{"num_hidden_layers": 9, "hidden_size": 640, "num_attention_heads": 5, "num_key_value_heads": 5, "head_dim": 128, "intermediate_size": 2560, "vocab_size": 25220, "hidden_act": "swiglu", "norm": "rmsnorm", "norm_place": "pre", "norm_eps": 1e-06, "positions": "rope", "rope_theta": 500000.0, "rope_fraction": 1.0, "qk_norm": false, "attn_scale": 0.0884, "bias": "all", "tie_word_embeddings": false, "parallel_block": false, "init": "normal", "init_std_qkv": 0.0341, "init_std_o": 0.0, "init_std_up": 0.0341, "init_std_down": 0.0, "optimizer": "muon_variant", "learning_rate": 0.00888, "lr_mult_o": 1.15, "beta1": 0.93, "lr_head": 0.00821, "max_grad_norm": 1.0, "warmup_steps": 200, "schedule": "wsd", "decay_fraction": 0.483, "decay_shape": "linear", "final_lr_fraction": 0.1, "batch_tokens": 262144, "max_seq_len": 512, "doc_mask": true, "train_tokens": 1123000000, "max_steps": 4284, "dataset": "wikipedia_en"}
MLP neurons of a small language model. Each row is named by its layer, matrix (gate and up: input weights) and neuron, and shows model dimensions 293-420. Each number is 128 + 24 x the weight over its row's rms, rounded and kept within 0 to 255. Numbers have three digits each. A neuron's up and down rows have the sign that makes its largest values positive.
A block is one neuron, or neurons of one layer that tend to fire together. After each block is what it responds to, as a language model described it from the Wikipedia text at the highest values.

L3.gate77:092116112139137113159119157156111150138104138196134118168112135163097156120107105106118142113107137102146150153098155091131153126126128113111157164062127138128164148126108163113132155117134093120110161143150141137179152141127151126120145109135087104069077154099150112132117140148152136106136106138111118172112104161125124108116126145150130129132149118129142110154097151119109191126142
L3.up77:142136130119161148139101099100139079109147140121135147150137095144163109129097126094144110118082100140113180108136127149131131119142147139089137146135139113099112129085100111072126132107142166123142129126176196113111168142125089108157156127130158145160124100138157143124121106118166121129090136146090108145138063138145135113134133122124114116101119112137128092111094112111134163172107
Function words and adverbs right after a verb or copula that open its complement, such as "to" after began/tried, degree adverbs like too/very/extremely, and being/be.

L5.gate314:102141103121144158119115103149090157131098141093132112122135139120128123130144155076110095098125159102135150136097134183141123110110101114119113116132121111150135156135106161166084134153091126093103141140173116116129179117121146114100131123140071132137140136122119150145143093079070101117113163115121183130110101139097131109175107116143113133118125162098122132145087096134141091115127
L5.up314:143090117099196130139163149154103140126127132129136154113147131153185126111150121125171133119133108106126095099126106151173095121149101125172088119148127110086149132149117104085136128089075079133130131122143110114113163138075178128132121119151062114124129093102136166125167116145154137107096171112176162154078144139148140116126113146129124154128120133086138112109117124189159141125134
L5.gate473:121167146150145129097141096134120145157114146126117082104128135127151136139134140146171150113117109135125133130134110129146108165135149135111119162095172138126121184142149148137104097112151132151151191142115128091106157115122103113086097141154136153184143123095130171155102143158121128156130127098151148124111130106157138118103159152139132112144071117138134112088114157082139141081112
L5.up473:127113147137160112080118106090114128177131122148121072109132131114123135142109127104121120113115126124162108174124138126105124138117047136154125169102154124118152141106160148122154135125126152166142130118095129146151143103108095129129117124057103153160118120089121164085168147151149114096128093140136136125136129139139120110115137175136164107093094148191081127115142091143150132128132
L5.gate964:146150126143120104127116134114102125121165161139164113134136102144120133136124125093181138160133116119120101160116132167120065124125147105136097161099119151176090111103120129159105132102132133126153121156138135138078133101133148150092133128118114122138163131165141156089105145171109154142146105104121118166193098137125134113156183105122137132127111137133119126164097116143110130130158
L5.up964:128124123140111072137112144107125127169135089127173112117130109141101130153125127128092103109113143091149140187092130159132133180108113140131108154151093081130130107125091163132104123080123132128117092130101154179116107153123125153120189126102091148113126128142079157136018117147174085128146114106114149102122144112110127111132144091103140161147138124162132093146138111150138147178126
L5.gate1036:153081152138142150130148114140118116130111106082153140164140176123126125123164133146146135108111129171129105135173141140131159150180170167132161123101145109155150138123137111129134135115138169125143121113139091171196164129129185107087140132097113140134140090115091124121142140129170150096119144118107151158151121110140123147150137136148142124086102113135126136137120160110112133115098
L5.up1036:135138158151105136118105092123141146113125137096118102159120120092114106163084146093132107085107155137142123161108139114138159137158111147175149105133135150127158161133115162155136123067166112153127106142102112142113122153145128091117101095129103152131112101161136122115104120069124043147162130101137130146114131093107176152151123084134131120135119113141139087129108132140151161133153
L5.gate1178:150120156111169097120127121150082130101105098103164132146131124125157102121071117092144134078112122109139110153150111133138118129146139085176137169131152131168144139106113175121154139123128161136172127157189118140167133105103121137129161101119155112109148160087114146141104105118149158128141143124109131111062151166127120149137117164189123117108095125111150179066109116108167110123099
L5.up1178:105133112112170102123139095126153158151110118151100155144108176073116113139120086111126142139097126114139184145157092108112109117152128154170128097148115131123149122128127114151129103095117150119140148094152121165120134114122117105092111074143171141131089126147095158071143146109181121144146121126121158141111104112149143143099129098126176122132133141092146137107137147098139091141121
L5.gate1238:141139143152114105158135122118127162103121143102143084087114126146151136146110084085121143145121141123095144167128098103113145179174106107145155134145099097127119125203087121157138118133142147116107148172116093160092086164147099070115162110087145115109105115156113099120099156122146139136152180132159095125142141140137157167148130145140164141104104132098131158175128112162126098121088
L5.up1238:162116126104090114104107107109108120162166099141091166147115115121174158166081081151100148119057131152108101112138076133156111079090156078144152138106147158168184142147201142124128145140124093132124121171117138203165127145121124098153132147128112136173145150100117148131132216107099098102142093139124115120139151121137152131117133129116152099110112136136154094144134101157117139113145
L5.gate1544:109051098109121124133162121089145101068108098125129130154119172132121166091120144113146099160117171143164140182105111169128120102148106113133133136126130086155182095149131150099128118143137130145166144116137104189102124088135146100109141140117206097135130110119135128137163142162132120087130164160168107092134100102148125146106131141118104117125117168134108153104075085131147139133156
L5.up1544:126122141088149119099099106144098125101130138110112118148133137105102127093131172147125103125118121087101149158098092101152110126120136093083133112095100112122103095109201097127187103120114099168139136122151110129167124118122139108117111103177132110093119128129117140163154142123091112110136124108107126123144162131163163137111108128130156060103090104110131112131137147159117067152141
L5.gate1606:079120156115120090113105123131147084115091116105169159100152116088104128159127136165113120134135114100083075142129115117126159126136117125168096124126103142108132188168100105130101136129105088157157126141093126138140094146106179089131134146161102135080112146147169160129153085119144122161129121132106147143115116133113097159087169100131104114140151137125122152103130114119155091129106
L5.up1606:177130136135144087131093067114158089104134107151123148111124140140129139148154121134102065132050139133136125145161099160137131138125090146093134139139190131123110109149170104141130116070144115098106120147125126128105077110119148124121066159096135129127148101119136131100167165127119114166121072101134132127132065117147166096147146103132126128157159136108124134119207117155081083130157
Tokens right before or inside a number in statistics text, e.g. compiled a (.247), the digit after a decimal point (7.1, 12.2), had a (population).

L3.gate1101:135143144106106162150127123150097116134089160121147186149171103173148113134118114117126163086165165137151126193131129126123123147120151146152116105128122144145146119138119148142105163122122099095147158179113119126094131083144111126144089106160110108117128166136154153085138089121119111137168124107129115092152142131134145161137096112091149119111119117157115166123099144128202147124100
L3.up1101:141109107046089121127148102130119123109106157104146115136124102127134154105121146147123116105124100144149148061162165136106151147110148149148166179139132171127096129121109138081151114155119100152082112160142110150107166119196082130165140107159113124131114115084115135131153129149132124151168163109110157145132095096134092102131100126125125115139146125131122149130157167124140122114120
Tokens that close a segment: sentence-final periods in quoted reviews or prose, last tokens of table cells (%, votes, *), and opening parentheses.

L4.gate199:121101148167141130139105158100096127125158107164141132146121081158116102123162131124105122110120115133131130114082153121127139128156087115093128121109148097125143100164128140168112167104142122137128109106132194124171132106168133179106098153129103151139144116106142093141144098131132140144076081114164124112138136133110142137098155154081158066117171109157146116110082113146148142110089
L4.up199:115145164079158117128138157160094107160131121096117117147127130118096103126131117132080114139136145149122123115129164170140156135125090123146124133140106100102097101134120114081139100072148128133127134168135136149148147151146141115130145114131116151106131173131107094130093131120130140136135153117180126106184098126149101127120156098115132137156098150171141178120090151103160162131109
L4.gate726:118126136167114125122091117101166145123164095125130115129121096089122129116129148143136090098138126137122115119144112140092137195080153101139125103132128124127118113151139124145143146138152091145130108155179121121104124130169167103099161088117150095119128142108095124145094145152082143129141125117095109134156124123076125154131154144104135113128113096161163123148113110110174140116121
L4.up726:115106119119146116139116124128112133116147097138141168100145137103136128126152100079164097123121121148115141129118120112175140135174161102113196136109089123124148134147147126107089120134152137087116132160143153124114148103123119083118160160172149168145114121138166122119180082153117145137117118130116141129076146141128159151100125114114162108139131122115162170119134117134156126125107
L4.gate1474:119129155162120166128128132130154134070065132143142119111102095164148118152135154185123151114099179148111065087084128173132119144097137120170117092107133120100145120119098139137082123151154106133143116155146114091145141137084171083112139098085140105110154123126128132108134115160121102162115154146124169097129119107150094131137133124144151144162134106092134096122139137131091179133075
L4.up1474:110115139185116115155101116154124147158086162108179124129100129153148163122122155103141133126164087114105117106109133110128138114159178153095117192123114169128139128133140150135129185100142125097147121107107096144088124074078120157128144112125140109133159166136135125130167134145133138116128118130126110151126132140121123096157132135164174120095094107150158098103126090114101082121132
L4.gate1514:076188103093085133135148094096169121180092098174136151138153129140116125150155132149127112135132128143127097142104143156144169113150133091073105121079131139120077144156141112092141133139129089122119140165111146097114174085128114153117126152080154108119151116135117171131150117105125105111122121103132153092169176097147099165154128140094145167118143112121101116093144126120078163120141
L4.up1514:060147130133137150090103134142144136124086129111134153151140096127112136113149130077144162114111083125091153112172127151136116122132129105144124093110170134163163109108140147136118116100127131199141151111084143123101156078187213102120143092132081139159157096096110131146142113135101097126115122157112086150160136164108160156147168150137151104128097083121135148137150170162175149180116
L4.gate1798:111124148138144138115150087134127132138132127135130152101126132140147164161167049108123122139142119103130132143106174167127127145160082125122117130099108103134103118119153132126135119086119119169153120177097133140109150107169080109169123100163169152072114105122150098113123102100140164162129163155128103112130108093136174078146173115112136102129140121139154135114136141142112095067156
L4.up1798:115125137123110129140123148104162144112084109147097130131131139150137133063117119145131127109124120111120139143098125116103159130117096126069150144116074142119135149138122131147151106138128103104170122144101120100137127151102142133104129150137116159158150098103137152093148138070147118133123117137104146077097128108132118108111135133147156133148136148114114064119168127121161075125133
L4.gate1873:125160139091114084129160108108118144142112143129113153072107128123145126129150127121094120111137140123123110141134106150144130153129098114114105080139156114135120111155126125123146105109137113162127117129093133097178174156143130095160095135136106144133152078138132135139096114075149138179112115141122153111140154142130190121120141111139138117114148095104149133154109151112166137090167
L4.up1873:119131141153163106129110158111157109111120137152146120098140156136140126123160110131128139127120131124160098096111127133120125147151114161101123121112140141123190094151132128094113128137131106150094118117106162164138169131144117157100106121102117158129143111126152071120116144116171116153162135151160153120096109127138136113167118093120119127145136154100087146121117156133089128110152
L4.gate2166:133137123127172098119173142101136155140103107142108159142104153127106124075143119108104144101119119131091129139153095163108165112172124177114193123087118190108095124158147136141158096102128114088107129157115134161168168154074132103125079169150176092145122120120136131167156100088139102101134108126117136142126100146122179104151149167138166166095120127133142169125116124144134151093122
L4.up2166:126144165137137164109099148156120125133149178129143096123084118137070166147110087158095121130105137171119142157140180126134117144144095112129143106117112146101119177084113121089131158143111145130118143157127100121147124102145097105131120107079099127148130104127171094134125111136130145129097113149116095154115174130130123141151147129114134142107111153177091142084128134144131135140144
L4.gate2297:143129160132064152112141140146150156078122117127183205129123136139107184137132115094134120157124111163108135149129138115108111120166128104201138119070135083138099094096131118125147111116151105109111121136163155123084120135151095138134134168170102138160166162142120115143120153119148120105144135094165123112152139125139142142140103111141119129154101128094117120122108118122121153143128
L4.up2297:129131136144103151085157122117136118123120094156166068131133089175105172125135139201159118117110106174146111105121116162174150133152148106110150114119126165153123165112137128121139177109123104148087134112120136157145154096114132142126119123142163138102135165206117131149158161164165124149119126160114103136127116143111146103106116108078136146123107114141119131124072119130125109129135
Words that open a description of the subject, chiefly comparatives after was or far (less, more), also as, was, became, most, or an opening parenthesis before a unit conversion.

L5.gate78:156156158124133148113119141087123165110119163106101128146137138110111204096138162156122136091136119164196126114065118088141106105140138126114091165119116120138153080122128127119103171117121121156125120122145124132119144125134124154174105113112107176136148100123138117139123118113106129096168126157143152114146137151138123125136183151123092151145125179134059149176086142139106102114114
L5.up78:157116105084121119093121165124159149115135123134178147130106172173113132114160151146107185122104143114119129106119093100157111156129119159152104107131124127190141133121094123093090135100122119165118144115132125157100125124152097120097108123095128109141105117106128161176119143123061102130126129125112079124181123091106133160142094126132129128166164101101068100140148127139110120132089
L5.gate588:105145126133125130132098140092155131070127136128101166105120145124101142170097098176144147120119121128138094132110116189113171111108139131145177168137134145144107094105105072144130139098131126123106146122114145150089123135146128130094129091089159133102112104153139127149161127095138112148157111144126151131129130137082132125117155094103161107163157144129118150131144108140132154139088
L5.up588:091141067110138075071148102127125123143117147151181112110122106094116093151107073137092152130149086185157118129107132148123091115154161125120119087092155139102110086123095171145119148119116174163140129159174129137114133119092097123113089095151111137175131166123141111149110136157178140096147093133147163094132169107151167163122147102119090159151090134165172153122136155151151143144123
L5.gate1027:123136130106092100116115140147191112146124141100102178134117121130129146160118125101124113142169131120139131097115154144093081109090112154135130082132127105147133100143123115125143156121146099150108096112118114139101128153116116148170094103111128129119114116122140117136132132112157087118151090144091088145121096143182080083120117165140136150075105106122129173151122148144150119118133
L5.up1027:124153165112081128099105175130153149109139122127125157106124133154148107175185142096101153155134121127099119094094204138109096122139095100119140101136119139171151153131133083107120142120152123145117119130131175158118159145149123179103075114113143159106202104132135136086115135125151110172113098144206112125148141116125129121131102101113114142113151132142116126152143169142111125078129
L5.gate2061:117134120149136142093134136146131157115101099138135151135068142138122087144125163161112110153142136148138069160096121137151154139066096136139148186143156124102122117122153133157129088137133129139130158121086124146120152118148117137152186097151127150119142105123080164156138137119135153136096124108185088141161169106118165164120146142104122156134091099175137121166101148114110094132090
L5.up2061:193110137158097144142095182112137169112139091170108096168092120130138116141116129146153154110142137122127145095151090091109157149126101124136115147147156111114173164086100117091128115159134117097047128126126109131115184127125142122094107141130127133148145158099122146142117131153134104165155123138152137098119138150099144108104116064107155159115177102126125085083095135148177122103081
L5.gate2108:089138063177127131122134122155132136137089098087133154106131115160103120129117122110123112106117123157110141131158141096107107140099132161137125138081110172201104133143145138130093069156111118122156077132099121138133104064125086135117107099120110090129123154116163119117100144095167102157137088156124121107141127151117158089133138111109099132164122120077101172133101146078133148150099
L5.up2108:148120135151091143123089110141098128115168082142169161115138140121136107175131125138133156145126113141121089097112153145119138151095133154133103146121149114160106117131157131124069140125103151150153077148077122113091147104136139169177123144130131147118118107158134122143176184120107091152124071116150129079135114141128143142096139133128139139113131119146082158151131141070154140152101
L5.gate2260:114128138110122119145159103155127100094107123134115166095141111170110135135130132133201108140125105135140113121112130149147167149111130142149121121133067151131142114162086100117124141160120134187096134104126161138102147116119112150128144138122099124143167104115121138110127126142126111142127135101145157097105188108109125117144078122124134113120110178117129103130169149105103195115108
L5.up2260:128157151092120126142103145133133127157116114126132139099111149132142168142129137089140124157111091148121141128163094117097174106098131144133135140146095146201139125174086131098145107144119142148117131097103123162113166135132110191124177150103118073113149103152148151166140122125081143124122116114107125139115136145117120113162113144100111096115125161138102145138130148127137174106103
L5.gate2279:127131169177113135133123113117115134114147108117084140119122139141128127112148133147144106119089143135125083123149169134131084117087082142152113110118069082120124127099142126124124131148148152117103153163147134139157133151141121146145126152082141139155133129130117083161147109134116145102100106159116142108129140149130142134150130120112118133111137208111131144109088127095091097124137
L5.up2279:100165148126147115102138153114137102116113150107115135138104164173101139139117107054135117134117128162138139131132133115127122097087141164131120131095122111133144131121114129115134149102127098121113141115139155108138157078138084134113096096156096167107130105095136130182136137148132137133109151151134138133138107143120118144121162106144117117148090122118127117118169130093166179124116
L5.gate2411:165133143114126107120131175134149173115070137146125107145126163124141129127085167134127148126122095140203117132127095140133170108156125141110118098137102190115146136129088104152167119145135086120149132153134118137088091131123115092107141118089187144121156097133105152146102150170118100102115172097117099172138145146127118100144141142154133176134134158091139142104133140152134155181133
L5.up2411:145158123080134120157119108100136157144089116089125123128135172144087125105134127124104158148111097147143184136157135174133095071134139090159150134170120147111115110136112081130120141146119148111147136148143124138115116142100110105117127126117115132098098156129149129152131089119117130168146112121125090095128124089163097121165155164114117139139143119084162142165148187134131144118153
Fires on periods and commas that close a clause or segment, mostly in review prose ("amiable comedy.") but also citation and initial dots, decimal points, table pipes and connectives like but, after which.

L3.gate1279:147108123112172127148135128123139133087145165080121106122147120122130121112109107153120150152107110138134099150126179140105129135156096142089088123138102101104111124177144125096114091104165151125084129122153132146111169120131111138113121118135169076155148117134151080126109147113129143105139151095149127134144118118152145119110141133111153095121143161140136159136120092153155127163161
L3.up1279:132116139119154175146133126094122182146101133133161086095098150156109180111119145112093145123118096103132149097108122142128121122132111163185064150145130134164088147096137097131118117108093178150131108155148126139174104124099126114103122131133139111096130123123150106138123097142128132140138121097149122142170093139134120134118152145089126158080117139126128104107110128128122134142116
Mainly the digit right after a decimal point in statistics and climate tables (32.3, 197.3), plus table pipes/headers and mid-sentence not, of, from.

L4.gate239:140122143157136135102098120149127127083092138139159131138131149146105130138135085167117100139149127140154133130152146078118145137097141159106114129164112141091103164133104084113133138126137122129100150135159146129127128129189145130131108127148150136117103109139139108106168156118123126116118092111179103175111080123102207096123181092161161102161115141114119139109134100111113074145161
L4.up239:169132093087126152125085130108141068089103148112140119120122125142088158124104126112116090115155155134105147122135141113129175096125136109146093160123111147162099138071106161137074183114099110131134125153136139184106114142149133106083129132135098169125133130113117107156088143113153105107135157120122141129148141127165139169154137123144153092064127144104100078114155131154119138100123
L4.gate284:086138118130133119118187126157147155136100139163143104140162136162118137147119120101148135136097186104086114135142101146192084125133150138115168179158120153133152106136151125142160138099130165111104118096170109099126080181083138103111108129162100154086117128136108153143149140110096118116095113171143161156145146182152165123105132136134128114124165162149113086121146118146101142146130
L4.up284:113104126114143141107142119107181117148120147148144095140163122075140104123126125113129169106120179164131144139113103139139151115059118169162132173130105099151145128164113155143116117110147110146107186171122129105142151080087122083147156089103127112159134097123103117112168101118147123127126147103137103127109128177164162160099090170154117050115104106091093119074178162092127134099130
L4.gate542:091136105128123164094144117140117131147092136104120154142081181098116152086069133152140174104137161137136117124128146074160147118145156122131164116107147143143073105173145092137126107089113130150138120098126144148120148101121113111164146134153135170084107093128114102132137089129108116120120129174142148095145067134137123162100153140144100136141145142151105112123120177139109095094148
L4.up542:141157134147113139152165099134113119174110158144118133133131107159177130118074133131114142088144090147115134086107125105113099144147131132083127146124133106114150101097136125158127107127156121119135141135088132109137151135147151109151109105097112084159113103112134182137082152125129142144129115155132143154111144127098108136155164157114135154116131141163108140138123118180132087116159
L4.gate761:139150159138142135107117126153160112132158123153105115043117085088146108121081128160127130157092143158126149144104121113160084120135143153153129133098151116143122137151160124131143132134125120138119171129091151138150106151125161116139156125113132172137131082136130137093136136082122105163131100140145135122136132121136125127127142126096134114159124174117127137145131143131122100138191
L4.up761:149150125131138115115121148155115093146117119142139109110082161092125164136113121130104087130071106099114129146127203117131130119128136146163137128208087088099151102117152126146088115127128107090139137113139092127132166140122131099167150131100135140158167118150136093150146094106086108161137142102127141121155130108122111082131200155103176157122109176173125148109115137133127139108175
L4.gate1387:166146127124132135117100142075189153134092100133129106143112142141136084108128103129108154156117123133125131129137144130131116116128124156146157140183131079128135124161171125105145154111144143113178165130150136125107137094139121132084109129167173096131155147101097142116137127099108111083115098112128115160186120142133146108116144120094145136104152085153108153190099107099144106107120
L4.up1387:099141132110107084136106139131196101110116076120094128131156152131117098170139111122115120122114140137157124141093152122149120119154094168144124151137106099152106159146124153119095107097114128115166147102153151106123166123070149164096120141089150162078143115113108129158125151127147115168128187123112148143114107136175158138120118151145169137089116179141099111140101132132132111165079
L4.gate2253:143106131155147071159111109119134127138170147139092142106156106137083166133140117108085106130130150123147136082153151063113084136188129103082159130120133097142114148100121143129143127113138112110116110090104079154147164136132148152117095161155152117164119137102156150140164129083112134107091120149161142143154139093134113116116127118130109141134145099151125124108126149153121125122130
L4.up2253:074151123163169151124120132104128130060123107104105103123121147143119115152146158159109131142168114120124130121096126159147138150098128113116147133108140138112141122132151172123197113122137117166124120156110143133152088161118144132100149111080107124152123127130122153148125185105099075157123119147096131147117134100141128194091105100103146133086138109125133117108122142095113129141141
L4.gate2316:118091112153149136103145164147164143159125118143136130160143156131087124066139071132064121144115133111145124118073126132165103139146074115124123128133114095134143107152125141098115120157163136126129154111090105147153141159081161129150135109106111163111107130091105120100092149138130145136134084105121128107143123120163131154154123119125143138102111143112134124135131093139148115148148
L4.up2316:120159130156162138117091092126094124140125153087129121124124090164131135135092138112159143111107131132114120124143118120113117093152121135095173111142114131148117092136120140127140100144134121111172109088105108144158120116109159153131113123160123078089138089121110148096128140086089136140143120108135157158110154119113119136116109125173155138126099116160128126096106165161136145101165
L4.gate2343:146169106115122120142113103133129158111137135085150127135082084102132111163070140092156079153136136137129125120113115146132102124111115127085160145103090126105163119154111158125158099112088141110138119128124126128135107143116102160099156136117131096137137080138161108175123109086095080128073108070136179107117101140110132093158144176135102129142122128119140140125105114109154129120133
L4.up2343:156112128150112143110173076133132171141141099086145106176127117116108108121115152128112142137175128108137127151124154154105130155111123094137136110147128139147145151156118133115157100084112113135148126104129145095133091110091068150145130078126142128097153147136129132107138159111098100135113133114143137130079126151150149085113122163133078100146111069132158151161126143118125154134141
Digits, decimals, pipes and parentheses inside number-dense Wikipedia stats: climate tables, census demographics and infobox measurements, e.g. 76.1, 91.8, 38.7.

L5.gate64:090150096137120130085111099138085093186108110089138132130093155131120130110130088117122078189090130065142095146087136145105139103075107104099088187075141101100089099135122118185171128141156121177138081106122110134128192099148123140142119109150111138149101153137126123120109147095127119143113150137085141126135145150139138150135159114157172123137150122112124132118119129105168142160114
L5.up64:103115111119119101132186078135103132110169122106063112171109094139128162135125140107123115124105100159092111125172173094149144060162168117127108130126111121131100107169102164142131138135115110097122124149155141126103140145078133143122126129145120136149136116093132140116125114166145174072117155138106144129168121094111126130161137103139097143137153165136138149147131155112111132129100
L5.gate1032:079158144118119136127093180112095142135102142108157129082121077180116109157075133112133105146123143150137123126115151142135118114110175093139105133158156117118153108136122150114114142124165139125135092147095151177137153140148154177092088145144179145129104132116146096089123172125123168112106123108129103119174112151175156155143138093144142121130141176108121160144154110132130110148137
L5.up1032:105157099141138107105102079062128157151097099129096138171142153087093152135134137127131095133118132139109129172146133078097155114091162122146063131083115137133153136106190137167123138129127087148125171145119076125125116137103115140116114114131135196162097124096092148102168093122145148093129144131147120118064116158129112092096163181163104132136106169099130136158102150117148087159142
L5.gate1504:132120107096125110187149122115117086136121138128120150135111116115113143133121130113109153142163150134149131107126082144113108164127150092141172143085112128128071158150104148140128142124102159109139156130176149154113163115130120152154145130124089155130156147173082123145106092141149126177160105153109146117101067126130113133157128116134118136131124143084120137122138104138138141128165
L5.up1504:092112073139151163098115111121147103109182112139139131097148132121112123130092108098142138114142177153121141148149111105106099095190119119103138134114097157129097164134130140132136146110150143124118121162164139144116136165142155156130128152147112158122136130127119133094087149185142201165181164144100144096160107144158157096128156069130110115121166121089147119117110130095103105112082
L5.gate1675:129095122118122121141112131143114140109106132100123121126159178093139084112131085117106131153136127183114067098082139104166077093128136141128137144174107179129119103119121162113171165114157158129163126121129154125128106134172109123111121107135161170099114135121158133127152126108114094123112155101133115152099118145123136110151126176142105161134124180158150142135114131109116096200161
L5.up1675:128129138152127098114087124176138122122133163102125147098062138147132086129155184128164129130120108132117195130159153161165138124126111117136103117154123115138144134127118128120141109155147126106125133121120111126140121163146172099158131154131115148126112090102127085135068200179117136117156152168106070159174134098160104120126166082176134167157156109147167096139141152089145107160146
L5.gate2191:153129177129140120152168069144149145188137154076171125153145107102127119131116157116108113092175164106146077114156124126110164128161150130113106144147135140144096154080127179136141129123160143124107183137142124138118132149124149135110161108117155137063091121118116119126127143125132092129123112133145123170168125148156086093131162095123091112139106153148076159122127139125115160145106
L5.up2191:124116099144137169112126095109143125153116116106103122146125131129168107126124138140096170086133125122111075122123133130145124134141136096149129103091130162107125153081110107146154103132162135110116101165106111145123165092109089140108130106129128098099096102100146080117129105147180106093139121122135093122116082139126114133130129150135173111076118156115121140130105131110107133120105
L5.gate2350:124135094154120157159073150131195094109125113149138112139142129143092142138121175113103118083106150116154125160105132123117168125147113112123150167151116145146126124102113088130132105166170134164100106128090118130160119104116163106141116120122110128138098114175102124119129115110132134109131145149096123107138149113160149147099151116132113123116132145134101148128111138153135147174117
L5.up2350:169088122152113083145102154143119140152114143142123122140148135135099143105134121116138165171111154119143141107174147143142102143129153160172098149122149148116133096144169140083080122139154120102103145151117126094149162117075134156140131101129138109148152124130126111172134126104096127176144094160128123113160100107096127122122152099109139116135097155096096116150131117089081146119152
L5.gate2401:113162103177105129161108139129129155133097122105114098133126095153126103153164153078107068092112165116143100136088119134112106090120143146103130161098103149086152150092135117125123095179121092136128119149133138116105151127110129139144169082073108128140126140147136134087090088110153106150147119133110124116133100126133111137120168142178128130126106141125099133100087115107141167130168
L5.up2401:163134139139148118122155144117162157111140151127139156155140111152125154146144129109112119134144151116166157124141128138160119144153111134126115102084110091113114156126115175136139169094129114104143095152118139125113171146120120159156131131160100088113124107153107112091111131108131146164152111149116144156106147173102107095140154102134141131132130143144136126135143127180086160146130
L5.gate2486:098129132165125100161121147144088117118127128110129120120167149130137128132112135141075078104185149110105112094106143116109136126159126159093121152134124114185168169132090081130167139124117155126135144169175187133137134097081168138145128092155143154102145145131135120121150049113154144136148141135127130148155120105114131123071138142126123075105072155140080125124155093128109095084117
L5.up2486:124123144159143110129130084169146128096170142090118152121149158114128138113132171137072186081133119131058161110126155152141117099120151094097115114152110091149158185115128113151166118111134111086083138167083153102141135134107133171125134115124184164188093131170174155122124140145164160104137098126101169135147148124098086132119122123134147124100079108118152096136085088159136135136134
Auxiliaries, copulas and main verbs right after a sentence's subject (has, is, have, remained), plus adverbs or commas interrupting them (has since, is, accordingly,).

L4.gate350:115124145152182146083156135175118091132161121182162075123147142148146109146131149150185096138137102172151121125149138117119174117128136174113102091115131128103099159121095159146175124091148115161114107129147165103113132070139118088133119081137113126133126119138138163120102142141121116108119095062122111129160077103150111095112109126173093131112159152099109105105064123111123126152107
L4.up350:136122154143106139130148123140136125130132133189125129123118118110128121118122127111165099146114124135123150130139130087146099139118158170149101111117155123136115160116096168139146124154142113117117168117108161124151125118086125072133158086136139088131103114149129109129152131113127087098081106115161111092116154142144120067079101196135130125125133202130128138067088120139155113161089
L4.gate575:144112158093129107133129120141113133141139163129131140101157118149127088144152140104123138111161159168122125117149125150115153128133139136140162119145195148166135149129151162099140137157131137144062114160160137140125101121069119098135143069137093122119095125129156126150144103146110117130115085135101122105149126133148103112060112152149105145164142149111128154179157141115127148118150
L4.up575:101135171116114160136133106130124139149183107159161142104112128133124130151153141142165142128124124158160130151148184070134110117118124137149132113148142135088174116135099110099135084126110130118124087062127126113144122124132166084148128107150151086152119108143148117149121130146142142167126114130156127126136106106157124121103128111149154111131149123120137117129094181141126130139120
L4.gate779:140109130137130131130116140127120120145119137130179166169115127133119128094175135155150165117099121140142131107111135133102142150115175141156103111120139138134082084105092129099109075102124097114148153104134136085134110099129122113127105109142141105120128105114150181151146167113069109134143124133119124096152086133156139167111118132124115151145148131145129106112104145078137174082144
L4.up779:158129140091147113111136116152187134092099138131169113101114157168109142132129127144128145148126130155195096131141141143155138108102127133121154138116138095123107128122109169129139145123135143133122145144158128066105089138133157131182111134099118149119176127133121143108108118160103090099091105100133066159128123057105122107133127146136113108055158138121123142116114111113137130137151
L4.gate870:130164112141168153127127145131122108132138156138101094124153108152115153137130138137103105145162106157146091132116172121110147102092149076121142128176131101160202148120138126137097112117149110112155125095170121114133127131127117146130145103160106105107161126183144127158108125089141150171088113130147148127142088146168111119119144113137136135155111132099135147143098131099146132108152
L4.up870:165142178106147136120151088141134115153161127151150156155114118130102103136113155123201113097130087127145150139150173118141111159118146099109150084138107151130124145152133148128128135114127124135108136162121127132143098149129136095154109110122099122146121104163145109106114140151099103158065117089138138129124110074153115143120143096138130142114120104121097140129052135088119156114140
L4.gate1608:162137125122123149114073125159150175101132124143099119095121119152161124167126154181100121067116144137140142083128147106103083138095123099126114103113106135111114132116143125080135139133127154156129140118108107101118158107100156126110153125123112141126096105136105131142112115148132134157115140120170124092145135098156130126123131135130115127166106137093118150125158167137157138139072
L4.up1608:132157104117109126175101131149112164114141177158163106124120150107106147132142143067173149139125116154161154158118151124076119162098107093141113172159105141139162109099088096092133111109101132081129150126132097104120148139146120118165113070119101139121108096114129130148084161132133092109110134136100111141106126133143112130101089128137129140122127144086159103167122114154096137115118
L4.gate1958:130127126104176147123140132189125102106154099152149130098137113149095121150131150140189115154162100139113136156129171125117148120129142162144117118104170111127121138129100206139162134132131114173094145120150138084142127097114149069149135089124113142166097084134150160119105136133155117113078127108115111107134132091123099091114090145132111116113130173124125093112083120112128164109163
L4.up1958:136157143141161156102147142165111119120155125178178119129101128132110122118131158099160135141120141167133144144144123103130127135109160175165124119089138127125122145111109164103187104141145103139107147114103151107115124120110143093149142064106155130143096124161129122115148150109111087125080103121132086091119117127138103095085096171176078140117143176118131122077093105106130132135086
L4.gate1967:118132128093176168117132143191135137131153107163165114108158120148149108156137157136191148156137138141143134149107177127111157129129136148129114109165156110139120134135090195141151120097143103143090120126132142106141163105131158056125111092142121116135122087140166152125131160128142124123092105100136109130146104081143108120105098142138115116090135154135115114128075149100146151123136
L4.up1967:134134143104136136127132110175104148132187134166193136144138108127113135134118126125167146135135129142157127139153146077132144154116143157153126115124163136156148163130088189091152103128150132136094137116136143083134119145098142057144147097107151150107119120162177115159139147147097116129071121112121126088137129106121106103075099165159093139127123148111138141090091124106132160148127
L4.gate2509:136144157142188159131165144160179098142121135186118073118157123163117092151111113136113117145130110127152119149138145100123147171110121165134105120138124122142145138117131148151127120132145150156055161119082141096113108180127145060108139152089132111134141101107108147124118133151141119136136138103146151134133107133168122123117126163135098133100123125120109101116169118147128085108134
L4.up2509:122163161112148118131158127144110129133136141110112148111140121139089132147118115174165092111165134163117093159180149065156140112101149120143111123128113147112148127142127144133157100115163142106149153142118103111189163099097156091100111155124149126121177106126115108138110171159138103155127112129131124137132119132141148140104136165212128141106110129148130121144168107133190132126111
Closing tokens at the end of a paragraph, list item or table row, such as ".\n\n", " |\n", ")\n" or a " /" separator, in Wikipedia lists, tables and prose.